MLP neurons of a small language model. Each row is named by its layer, matrix (up: input weights; down: output weights) and neuron, and shows model dimensions 16-111. Each number is 128 + 32 x the weight over its row's rms, rounded and kept within 0 to 255. Numbers have three digits each.
Before each neuron's rows, "fires on" lists the tokens most often at its 100 highest values on Wikipedia text that the model never trained on. A number after a token or word is its count.

fires on: "s" 17, "es" 11, "ers" 10, "ies" 7, "ians" 5
L4.up10:154201103117119112107148112144160185074166108085110128124132123116189136144128142092160109074164162146113096176141156130163148140130118154101184110144132153145168159150141126122138114127080143106122140080102075082131162109150100112171129079186095126032070107123150088140147136147039080154
L4.down10:127105101132093132101170132122134092127134146126108090140105129138142177140144110120154121075103147165108129125089087082147123098136137152190117142108060148188152145156118100181122125147148096086100048138111114129164152088166155097176142116056134147067141136145083120141165209109175111106

fires on: "th" 22, "'" 14, "st" 13, "rd" 7, " mi" 6
L4.up627:159142140188107106151163130171145145146138139182123140132083126096153101121142139134153102114157117140150133126144099103088143130138109074119140095107090124156167129110126152111106106095220155110147089112081151184163054103109137075111156106128132142108131092181161154079092144115098137180
L4.down627:123087114145136101175062078126121111115157091110147175140150084138128079136176125125131113124064112166082117153136113140149134175113107192166136156078195119155118125195127057147107137147088150108138139111118183075035096087111097158102127133174121122157148150121150172107119125131104114186

fires on: "3" 27, "," 14, "2" 13, "ac" 13, "é" 11, " Family" 5
L4.up59:146107156088123119143164157126188146179043150141162079124116160109135151144142132099140093163069058118110156150142119103042090101102154140118134143115140108107161139109110053151110083136153123160160133124094179160085147138097138081172137161130092097105125135195135184115113189128124134158
L4.down59:149094134158127117135113113125103199108153134145123129121104161097143123102124127065109120153165113153137157102073098120125143152181123129122187079165098110133141142155097195156108077096086106118168113149164095057126104093094121152132125171091132188129132182096180060154103115163117151074

fires on: " F" 38, " f" 25, "==\n" 15, " ==\n" 12, "f" 6
L5.up513:141108091072111109130096160089193085151154116171063094054145114177180126178115090129110114119135090187097155130169099109078137114117109153152094170118166114160174102076132170135146153123101084159110113138127102113095131181082145059128115124083143139122135124116106108107139139162101107091
L5.down513:146154114160147133136110210139160126109150151149095147167118141142100090153113064149164128098186129112104123146087132142092148116105093160118115130188157120142154110144154145132163119103089104085203135164107127146086109141164102099092143111102143182112224167155101071096143107101075115126

fires on: " In" 20, " in" 13, "\\" 10, " for" 9, " un" 8, "ly" 5
L4.up687:148072130157159131153108094159085143146094151106059108136157176176109087125149101073150163178136137136122102177157104037093167139191125156112101142114155147099122107136137163111114114110121165120094126184132103120117150131099100141151108139098179113139125211064138127108138126091067176150
L4.down687:167093091102123185186125117132035107174147089136084163088128137191129181113129075134089102164112124145130158140119143115158084161071140083128129129146138111123120101147140159180100081123130126118063140087126164099228085044136148145085131144142173107154108133094113091125076127114119136117

fires on: "\"" 33, "z" 20, "ov" 11, "l" 6
L4.up439:092066114125120086159133088132141172141110111142169138140116150100159140150177127081101105066143115130143096146096122148162150111157117135165160181064140092120113120155148094106111099122169111143164154085128136150112100077145158109117153135060055080128123116128116172094213117132189181092
L4.down439:098116150118161152099118161078101096132164133130150118105134129070125125119102088182134074154118123109118157104206093127107098179090161153090219111126127107131094142120097138093166117123137127065138134104068105075110137118127089072124162122106142203117119103074140097102176139139122200141

fires on: "s" 32, "ing" 15, "as" 14, "es" 10, "ics" 5, "ations" 4
L4.up536:086162078133144152154138127086157162110171118167136099113096133067139177147077118123119136140165116130116075158120104145113125137122101123071107140138086103092121209141150141128165113159154157083164159110065063172152164162138116126070140098188122115085179070149160083157144149062105123129
L4.down536:120148157094140097131137156082129153139194081136169095123145151064140154142152082084163195093129172166118094165110104164060123152140128128109131129132204110185097139175171087148159124109168127096137111100055141147140180085159134110143118177149088091119201113110107133122097155138087113076

fires on: " well" 28, " was" 11, " is" 8, " also" 6, " =\n\n" 5
L5.up429:113152159130144131120150131183072099192106129108121140159136165130136145058118192109142154130120163108139138146142134092105123177153157227102130154167105129204125181073097143168159110101150143084137159084126117151184125189099122053055089134155086156173162102090119118114149102058127107138
L5.down429:187117133133142183145128104120175167118149139111164164118067099159233065076068105160178138086134173121126078115155139126144149074137157132095065099141124094081105108171127084186079152135119136154057104135191142136092154140073113171176093153156121136128153122140173128113122135098097156149

fires on: "," 57, " that" 15, " where" 14, " which" 6
L5.up233:119157096151100116149088124077131085156077179145102097170113176146121141137095143132112079132115123131167112076165123115101135124116131156143141084176131097138091190118171121139179105158166122145163088143137109128075130146131139161172127052191095076147113104161147156159168143086114115128
L5.down233:117155116153152093149045109115131147103103131099103171160106141104136188100156200060060167153128127188117105181162141068159114099184179127100098187099150089080095072128196164136157176111122035191113134121161080124128171136145153104153111141124076090139116182127128118108102090081163137148

fires on: "2" 23, "p" 19, "1" 19, "3" 7, "our" 6, "s" 4
L4.up164:175188109111148152136137148166170111156120121124153135044151176097158123138104115144092142128166051109098158145073136064111163121076120143113139172134101177079107159111154091040101066119105154099133160112080125160106150146163126101125093133089096114118109126100132161134149115090077165128
L4.down164:118136141122135103124158154125154127154136200125142123091125121143137120108112147158133159118112109082096147138168120129086139082143142104138097091134122133150124157107163137178089083073120120173126118154105100073108121231154096139129061136097068094097097136177148108181106142146137107101

fires on: " f" 33, "f" 20, "-t" 9, " met" 8, "-f" 6
L4.up15:163151145130171045177141089165128087115153119117057122145187114143144165144129150151104142067084120104131134144158094090112110124110127124129147178132107103099115114190145177112166083099178079106166138105214101155146118181136151056134124126146199201121173146104092143070153135176057148099
L4.down15:114189087179215143146114124151095117120132107119125135146132089160112109179138134117140123102136148131129126190109164156085099157119122217115124174188107145131119149172143105185154159105084127121122139122134116155075137161143144064130123156099182137132149113104088132109065106185138141169

fires on: "c" 20, "in" 12, "os" 11, "ric" 9, "\n\n" 6
L4.up512:149121140125091095137149083093184121127142195156102138155086150157098160143117138062154095170177161098170149128124171094197170119072056120115114162118117151090126042127129220143208092127173106104142079141103116084198157161094151129107161085100097140114134102121142170134127145121149136118
L4.down512:116159106148097114133155176119065166141169089116154112126039110116116138146188088136175137141109133178156169111101133067086109125170135156097118148171166165111083056140150181088102144113146112124126108165145097094163142126149135128127157126097146104129067123074120117120107072150124139089

fires on: "." 24, " that" 11, " in" 11, " by" 8, " for" 7, "it" 7
L4.up54:084054075138089101158141122092057135129104120144128112063144146153164110116157096108111143091161185112104119153139106108167191067124102127135070153136138141142175132107162138076187119144111158151150092135111123144077141165149155142141134137092164092156133124140178103112160106169123120161
L4.down54:109207119155138100179147192120122119094136167106128157129192071187120142091131114152080107140114106164200178128126115117180127180128155107127079185118103154180089137104185124127100101089156086153115130107153213103110112111161080146075096146142184113087099151085041081111102057154163145118

fires on: " cont" 30, ":" 16, " se" 8
L4.up334:117124136125096089113138142066048077076117126135089114200116124100094155136152147142096193121184138134135128094169105085155137107140132164125151117135143163111091097146141105091104117121129177162131084117119102146099151078161109083152111142074157137087131159135146115143146160202185134135
L4.down334:123200151134104122060133108137195142178227153159096093136131137145164126126135163117155131114165103103124110117092134138094177138130166172147143104130162122131063124136155142125127106159120121172108124118139191156104095146087114107157103116155114093123071132156140133156133166107137114076

fires on: ":" 44, " attended" 7, " served" 6, "ated" 5
L4.up294:085145117079097136091096171147104122121118168159133163131145151113223127139159109169113195129127141042115153182174124182200127111126131115191122118096148110126082133159155107147116061124198130132151102093103153138158099137139143095120144131178143154163137131145204086185107167137152132086
L4.down294:122133144118154102131167134134109131173140145147133104050061136155132120081127162117126158095172173057062060115167146134127137185141086113071115091177131181061155158109170149159160053225131127187133105140121146050089140117161106101076156106104113083078078111154130171151158144100142156144

fires on: "." 49, " |" 19, " England" 5
L4.up132:203133087121123118149070164181123122120107117137137157052160108153094177115089095129161136109127144125107107158150122112080102122145151167091173123120153102141144135140131086121130145135110119169093167120125147078159114102158169105182208151075145167109065113180136171153078156088167129146
L4.down132:177188114100146112107099083091135185101135112165136057136137110091139132209088147105174190144080154159060185132106145034126134121121131127113141177172121123133140134085183131089137181087125151167118119098141143088153121145096135146158159200111112135092153112138162081148098070099099095079

fires on: ")" 30, " to" 10, "/" 6, "res" 5
L5.up66:116097113121096154087085122198122122156105139104117163137125140121121149127122098092121120149180118136114135179162118115149127178105103165131144130091098196171130123145210141095144158086133123154157111140091162174194178123112054124116124055089174126169114124159118125151093076104092132169
L5.down66:090120155132081073108110141108133101152150140179103070100101088132160136106109132130090087169137132136152142113101184165180176115070071139208089116110134095132108153188119109132104126204093113152172136103096182055141171156161133154103145171171089142093132172101134144162126200114097193158

fires on: "r" 33, "ey" 7, "m" 6, "5" 4, "ical" 4, "ec" 4
L4.up139:088149087129173145140054151107114140150100101130167171165157179206133116158106172099132139154160076168115103156157096166083082122084054112137121187114147190159143058152149122083099155127091163162128137148147104119163185126102127108167111099102109173114119173193098101120151140106118146118
L4.down139:191084097106136195148143137164089125117153122120151154141145070149147150093175161130062105156126070061044106108143182137146141157082144161155094074177129115159181177097106111119160093166058181182074140149130110124136163095107160110173125142164118129118105122108087177202120186131078176121

fires on: " |" 30, "." 21, "r" 8, "am" 7, "C" 7
L5.up391:103113077106163130075106165107138156096178102136128171075097152097088106153109171153099109107113094128135142127141164080141131145115144147130093103036118126131161127154149134184104095132087091115119090144083098105182188168124174107115176117141153117088084106170150139153107101121100038134
L5.down391:142083075203150124159103110169084172135140123124109123078093105138116124153122100128168144157153106176093133142074084132122115128166163057192129134145121113179137137104152136145091137086165145112056137127179104089127155152126105102187213155141117140137111184125152139092110041145168094169

fires on: " d" 30, " and" 25, " half" 8, "ough" 5, " so" 4, " g" 4
L5.up623:149148110117169088138152128163095170150140160123177090133120153140194122158089153081199121091124054121154094132188075098136052120122108174097104091162108133125093143069156194140131145101155109070127111155113134169118127147164119132128109104144176188133126130120144175118115031182111139129
L5.down623:141161170141191113189070172079159101152140085121095143162139105161126165118154133192103167146109143117088151134140116122162144122172111077099114130137128124108086140132095071107135167118103072139163188127109117163134115117094128105097071140126126116159151169094160080167121105146171101137

fires on: " for" 34, "for" 9, "For" 9, "ig" 7, "|" 4
L5.up9:130150136163110141083119200088120106147157109159125172109136104062127090086112143161119144121155130089128148113124109179118138092131157094127127143203144123136113151118117102083080141114125114102195150125171182127132116150086127112045169089138096127057117145082141096150122121139097111069
L5.down9:147144076115131105140114163167108149117105123031086143161111092116121115143102145060172074069158133109095131093142126147090099093115170123060136115147167176150143143106091143217149130154091139181138118137117142137151110165189089165131098072054153139147097082120162192150126122112165146122

fires on: "," 77, " and" 12
L5.up530:127114138100086100115169145175177144138103167125090089138121112118130167183118136125172129170139110191165099178084123144114103142144121164181113106163144175068084140122109127162118187148163099084142157141072103140076083089165117174096128170098141139124093123170072153095140083099081114106
L5.down530:111151141127095150128125193083056170153146106150145168127108182147154155057126064187134155065133134100079087109109108109144131231116108079085060105094125182089133099136100101102170108157156150190126169136081145150150074122087138100122103146096137075152116119085164098111065123120122116153

fires on: " |" 32, "c" 19, "hed" 6, " and" 6, " Sc" 6, "han" 5
L5.up16:074113145070163176070175152064164090085144141153148126136119054114197094141141112126110108154135133096096122122118159134100083165071085166147123093207147123189108132151117109172157140140087117119144144161155162049123153159109083138195199193168195126107121139137102088178115089127138138123
L5.down16:167137189106147121083105180150117127125117150165179133102133105114158147138118139062105140126084148142078088116120130142141076162148124130144165126145123074155145144162110147108133164136056159115075106138142177108106139108166100175056110159175124165146109130137090095108133146117092140128

fires on: "," 38, " that" 33, "ays" 5, " what" 5
L5.up21:108148087120133117133106074088147151175144157111116125189182105141135157139093150187102085146127211103144073120153082143190172119130147116177111113135108110124112146105132144104141111113122128124113115148179155144069162133073133113130046118134113098136075159142134213078186137156138141202
L5.down21:120163122094130152180051131150137086133152110059142140148111073072169119092106113103136126120109087167128121131123079135121121103170157103134093120163130149122121104123137128129191107117107149145149113140142082133134094195130148143152214133067089113124093179195097134140168127145139119059

fires on: " and" 28, "ation" 7, "," 7, "t" 6, "ot" 5, "ity" 4
L4.up545:189106104045111159157174144129160095100113140143076118138126103162153100124128128070098156105145145181124059093162128135119072109139124114092149134116128130103122160118117111149168109148169102193142084124092100137160131151132142139140118185116125061125144121105162131084107122145126111047
L4.down545:091121119150101180124129142116049147125131091158131095127131136109171151117116144212092095114182197191140178188101082103106179163125068109150145160058105128129102151121076153136157076139137151090094135121139187187109082138095139160061123137119116110153128162095084114118076122128120120128

fires on: " |" 47, "|" 9, "ele" 5, "ol" 5, "c" 4, "id" 4
L5.up650:133145178075147097098112114131096074068168105171103093168180053078165130088101135097148149085153101149090147131160154111152053135142139130149093164124116118135113123044126153108060152104082115118167120155097121064134151115084147122099114118158175125116155194146094055155138106128143099159
L5.down650:141100227171118126135131128146148093054146134128173150111179115172189125118156130117136119144087144095052081151160106174166072182132133182175086182179152089136139136087091112133101115089144100146122128120148121173131106066125118128102150123076150093164148135107136145091093121090130104142

fires on: " club" 18, ":" 12, "w" 9, " she" 7, " w" 5, " league" 5
L4.up400:139094133075084133161165150103075128097124108130147113152166126130101138098128136145132121104173144134129143146111080096143101091080183187148185095182157075107131132086115087100176105100089171095134183105131159169133099070115120220156161090156169164184118140074097147137174179007144136111
L4.down400:076222115141098135084099081141115146155186106119119081166124206067157111095143111072118115136062104128210102161115086121167146161150136172134144113136146175184112135132169138120140135091137157171057084116177124129147113139113078075111164086114117161182186120141102147138149161145156101123